Weights of a small GPT-style language model, trained from scratch on English Wikipedia: MLP 1024 SwiGLU.
MLP neurons of a small language model. Each row is named by its layer, matrix (gate and up: input weights) and neuron, and shows model dimensions 48-143. Each number is 500 + 40 x the weight over its row's rms, rounded and kept within 0 to 999. Numbers have three digits each. A neuron's up and down rows have the sign that makes its largest values positive.
A block is one neuron, or neurons of one layer that tend to fire together. After each block is what it responds to, as a language model described it from the Wikipedia text at the highest values.

L2.gate14:475545473487448490498534552486491532484438495566554454532449555482558446436454465509526473450521537516543457524466452480537480539505537469467511485534541488605521526493530492394501484504484511613493504512538503446442446500537538421497492496517497552516497507544480527500544487528557520427
L2.up14:487494517528509497493587424464469504528408526494517417554452517485481434547519529500470487413561509539621538547485512432445549521474438484363427563474434492519511477413490487476468420508454572474480490529461539497456490471512468448537496606474484495468446467546463534536540478469558484526
L2.gate163:534566476475462474452534474452498512539465528538487503492465566481530463457447571527491544513543450463455553564462485478478561427500535495539561439563492508583526531474508539471497503411531486542454507483537508472528453490579526515492449522494499560549523450490414569482576564486519486491
L2.up163:463460447464465508488554417499518462456456577583527560459466499470545432447556534467569486547526462462458483510569527522484513500557459478515571521472491448546498532513493497448493411500510544477490551471518490511523458436463506545433452473510531462501477521497517416597479520482513483500
L2.gate492:493454478457462563532586527515518564522481513524462523541421539437475445461481506475450456464507508480492509454459451455480505540491598449430533550552486487564492507453482544499486526523524440525454474481511504600504543540464490433524524425520491551547508454566548552555516509476455542416
L2.up492:476534490468554481530513501532512519561519515516533506476488483514485467473541525452468575447599429509523485456499521527465493512500509460487526497501508464500522564449557553559480530529506487458509437487534492536510448477482504531563492459480528516518476457448446576597603470589468488491
L2.gate549:480523532488509496552444459459485479458517515616568476593376525454509456572520489427492548494561525445576489489464462503485453454539482501459464479534420546517494429452548523522483524492520438476502535485545447480460471537559501530491560463491518557459446423556455431493506499512521520506
L2.up549:538520469476511533491547497539456519440482460497519500516520485401517448538493508502456475483505503449550523468543518487501542548538512480513468435507486477512525472483583484495488479584474419495594478460574496551471543485548540459502466491454481553547529490574541550525510522591608414479
Responds to: Initials and name fragments

L2.gate32:534399499482515479454484500479548513478458491454491472523513484470456439474456503535550467537597478507478571538455579485562512484516493574526508466473475497519473510495538479468473508545483482424480567536496560597492464506491463498561501613531484488489492482498441542550480497541488410510
L2.up32:447520434523568469518529421456517453576520477467450504521492477482456509520530550494491544576460481544440552438518474493503487562547492570562423533487546521550496557476512483569536532443502513492465482420437506523528392494512485441514521519516534466526513508494439550527462525521445446539
L2.gate118:542523477510389536412508527473587489556461426503527545463508578457511530502516523479477553489538514446477500472417495473523475449448416502466555535474525505482508488495533533601485440473440489555443511420526529570468514505457503458518460525451589498550526589522459538504530500576512568532
L2.up118:523441511518488492441545426471506482502540517383490514478460530481509533569560478491462442511567486418460589528494482443520450491506480504512566529495521538483508508548497498511455490487560535491483576468470556490478490474576582468446501545471566522509454490540520524454493552518495481575
L2.gate149:508551448531483453572522464523451524512474515513552497489441541434521480600458481490570483458474495476516483564480532509505572491478497552556497501499448506498485488541530533519453432455561469493543467466522507516486494468493454456583450512558554526504581529454433529507508523517518570495
L2.up149:442461564552474438413562469511504471451559491523504484396469566510489485490559526512454487427548471450526517461487530488544524492469442578503471509492552514469562562486446533465501483506502497449478478457513511499455540471473520447458517453439550545537474540486550520431546504543549533435
L2.gate386:460485457448448517531466468451472465481565595485548468503446481536494541584564525454543451477568483484511540555508493475514536489593460467504425523535512430448493465545509546546490487475548498561510481455509528510511456530519514426514434564458482518393505496530448464458553546585485528546
L2.up386:552495491546490542451544548513502480504540523544477490507503495457522490487515505564445520482521574498504467487345546508511471529455511517426540467524491502499459508522547479481493424501551482459498549505504501556472591516447470521501449535521531478525404482495485416554536522475421530499
Responds to: Final piece of names

L5.gate745:507430537467489558496478461466482513480506483558528459485458524531460522503565482463582506532539475459448558473410497451533497493495470552420540464487526531456527510461470530473476479476472495450411481430482530526461510503586520461526527488482566478553457507492490529411535520597488510489
L5.up745:578463562521515538476502443466455433544559460530484561494506555483511525530540530486526538523484468497463546547464496433445509501464456562504540505470515541484497445473438574533480468468445478514423538524496530530493494524444545544453500571484532492529499520461497506513558468552532512561
Responds to: Given-name word pieces

L4.gate297:461530528429492519465541517483572462493399505469509479480483522487414520564468511512518513496458450462473487475549439550556549453539508516495511463490532507523499498529544544559530517451522424540524479498420501472470484501482460500495480497504492591495518471470375442565496527475506481468
L4.up297:472436446517462458496487487456460514484467491527398475465452548482549505562490456478521546537541444495527485486533528540536426442437518548511525469493483511501500471402542477513463472452523492530545457470456495469482526538480558477459522519577513508485496524563436476555478492474477560491
L4.gate620:520476428529474519461475492469489534467490575555438470481508520479572439544437503428509484484557459450488554542453559490504519502496492543472516413537519474450537486497492500542468507512551480594497498514458500504462515445504470452528512465586539514502545554542430443517506504499544498466
L4.up620:479498464487528458482494491468445537547553523479549514444534497460530551518540418542502510514546493501494466487461443476514514539484494466467503454531465469512447474551535536508466481494470517480536510512440476474514555555503561499498502447506558550522617464508419458560453588553522454513
L4.gate716:535437572477527497543534446513465506436510441477519385436482469481586482555510536516465496508526511483501574502465509447506491525486446585435534506551508479498511474479498507416520525464484551568525515514524445518431571468577485525494484459490537538522524498571446465501490494522494492501
L4.up716:525430505423537445535536439484495541422483481459540467484545506518529525595447503532535550485557491423486548549449519446503596486485510566494561558567467504494458451441479530418536479507481548505491552503551495486537584492493482537500422424523447494501530497553460507517465494506560519513
L4.gate827:515475510497457537510491449531511505461521489528492553501505517507514459572479469487464530485507480505488549495455584542456500476484475545495583440450516510517502561505510520470545557423533507478531501402490478423476449381470515492474532560549581525462523568542415440459483510495516521448
L4.up827:521538473524531536489550482470521544488541529537451546478496492492474534523512447498511496429539438486474524543533530513507533407545449558539491431464549503532505532454525460526523567468473470522535581484467578478537503461457516519559406516457453611455532505486413523409499532490600512518
Responds to: Infobox field labels

L4.gate336:437494493372440505614443496435473487461452485548478434505476477462601475549583495469458445434467525533460474501491498533490463482493460531442498493532470501445496496564457544459496453468524516495608504466511519502528543515478490411477516456499552502538450525520506569492465490533453516440
L4.up336:450551583478378560547494574525522558481476505498494485542466510498489525521548564448563523442509480486489444505527481565471546534421496478512458512503516503470533515573428538502452409493482538468511547484516514490483563569519506500494476499540535464519450555486505503457559481471452492494
L4.gate638:468527482510584574495575495534595518412516550486492484490480500526590462447483532544449491461460460483492486492390530424451476471415502490557473559453480510554546557464462555581491530519527571570476430492553416542520441499526556526536566486499521430495570543552511520452530514469520472407
L4.up638:489585566544498470501526539493507546525501550566448485538485488462509444498452508460519447547569462542455557525464518511530541565520464441439517496504516468530440459492499524507515523525524563456473489567463506479444494513565513498490520515538429590475547467487462483561479445478413449546
L4.gate658:521526499473474528524506552527458566556547535588486427540493513472569498487509499490521478480504462583504524514472500545416486473458508447470549440441494473507545555454503501484469480526532522543438526415519426513484498512564537426502538539459604504508525522560454529518517505489481478467
L4.up658:460483533417523449530561523547605510486439534496588471544503498500488457571465500508518466518534513429522498472465541519475460518459504508484471505521447530473586488473456558549522486456496524423478445514465455501459520527506559439500458516495543516461445542526473573464551456496472464491
L4.gate718:471557432455530567496528585470404597472506492513498436468527515482567507542522504475551502546461508523512520519457533539493511433485479539486502492475457593502474509538497559508524456468512514499521491483414456543487554522484493438520490500427522466531548532542438491431496489499492513472
L4.up718:521565516453493548481487474503522476499564504533520468457482533495442495511509441461511449512603538543565484458574533487423507493469501453461591476445491430466464450526476514442534547514478476462515513471491496459483458564510458488506460487497580559520531476523471571498550561490443529549
Responds to: Taxonomic name fragments

L2.gate44:465497546455490530553494508541534528459441448500480542449488542508468498517514488573476440455612570519489519487423507482499497513502548440577489594482549512462432513529455525495464573503536522522451520500475563470503482435435532511467472393518419528525542523451489613537538548491548542557
L2.up44:541488493581477540503529538532403559529471498441451546535528469517479478530456509516477529476487584510597565425519528509528408486548484528548554474504422428511477469516421455469545469487523567491482543539558532460541558474492445519517547475502560568491490538515560548516556520512496511490
L2.gate366:474524561492510460528560465481508541522459464555520573491536562437518481524549488514500465490484450483479553526442557506544502510455534525471506518482488524458510575539539531482471435512504543400453495520529563414509580458509492460469527480516519532492445480487493474526504517496555428542
L2.up366:452517520476569529449522521554454504524456532541506490540507431499522454457449483444462498457481591548429519461575503506511504431519528489528494557515465555536508503496549481571438503531478533541475499500514518555494539464540492495520612560491527459543488551493507573518597442504516465546
L2.gate810:510515567489493475526491517495464587562481510503565548457412471479616412554465446481486535455511523473498454494492546474549466473520478538443498582488475476460473566549438470502478521463475619496507520511492532538510442426585508540450503530525491460519529540518481454423508535484503521502
L2.up810:517461482516491551508608452389549511510515518517503458507523486471564541549519491474587584479466484505500517450537510543529474417481480436507490568504502536474522561517477530596470486486487549507428566493531497543430459541503503448489483505452604540553535566467469517501559467495570561505
L2.gate885:505483469511539519487503520453536530483461545511513512454548509548592424477523540507470486520506456502494552477509508454551498478502562480508488536478453488498439533489435515487463528473485469418513546479516604428417525429571521454549494455440550482545452546468443574472523522445485510507
L2.up885:523459467492572507510542485525532481456489533458466516454465527451481503555543489543453457484489505460482490546526454474535517428528567485519459537497503475484466549531514449476481555463477533438514525544548533533535537510473474503485444484533538496439536444455551589501487523510552553638
Responds to: Conjunctions after plural nouns

L4.gate487:403489569547574519469475537511434496520504494521484495478471542424513495480558518510480452426469474407471514448506476503452420498506498537468515531548465465460557524531485447484528492497524548505492525504578467545469521471537479513568482516564476471475449570455461518526496491528502559550
L4.up487:443503465512495539504458464499459545560536557412516424525529492467493478508582549500458452522471514570510562527547498563498464419507506540533481545561544548467514534470555494465529495422541473497457532500517506452489455451457459473515419492496425538487473501492552546474522503536517477480
L4.gate865:467516527415457532552555526475563521518478510456473513482434426441509420419459524467461492507512450495508532515443488461490472467539475555518448501455433593428510500505451429528486512507562543504510472473528499511545461469524447512562483502537485538450404522484549506492531510444506514482
L4.up865:516484447455464495519552474409440495454505528543510482554558416508541507444452484465528544560508496476508540478422575503534500476575534527458541548505491515483466455575473475468559572442520549515508561493504440484505472511528454443502497531539563526481516437582510528433520462548502462452
L4.gate916:505519487468509537453561458505524470610480458589504591414479543498527439491550500487439441447525499459520534447462558496446486501469493570524515526469478470523494527481474456494500489507532598464459543452539506482499456480503468521509556549550497564547477539511494465442502560509528567498
L4.up916:523596531522438567504546484451535502552502517510502569508529516517594471474557551506440531515517476446490518503504552497545470502542510517576470556534469486463491516445422473497475437527499579514455507528446549447480522502503492541540512572459487513481516516543516512500548517490470470412
L4.gate920:526448502529476527455499554451494507486560538625466438489468531488490474521574456467527581512492496498568512499450538466576493491516568563528510512511539455494489519557477511522511516449449564582416453445502434459476525493571530515559505470513512484523501575535493527474553519466521551481
L4.up920:521507489474499499544506475497495469536502475523457449461475520513488473568571537522500551475521453490527506470502513514497535439469498508469538485450504493520510568513443501452532586428522660433456495498452459522445537478439527563492457465528486470533513604470446472445484484451482503575
Responds to: Noun-phrase joining connectives

L5.gate908:562552441502486512530485480501467547516509490440490487472420542473582480558491451526479493477548473466456534553432498523524537581459408518518488518463435520443506533526477462505475538511449571416484506589484509428529525483514568535573491526545533479494509523510457503473417535449488517499
L5.up908:454474497533471572482539477534522525494481475477553503498491438423575561435443403433452450491558546483505536580471472518550500551486515493498483521449528495544574478525458567528416507460491519499497523569490484438482476504482438520509484547468523512443505606543560555590494505494496522490
Responds to: Plural quantifier openers

L5.gate940:476528378491455418554492504503468523390464492427447527514446465495503543536474469437563481513509486474513481519470521456577499500495556567466519522510445505489482484537507465475574434493556531467476519526496555593501486475501444510460481575546526597468485496453498425468562564449432504490
L5.up940:480549510397493411555536496504526506538507520533495487573485510437479485495539504531467551511477483514407537467471506475505422578524456548470435480471453457517535492501456506539449483463531573445533490531485470530476493531522518529519500556476495586484565486506505466492478435489464509470
Responds to: Middle-initial periods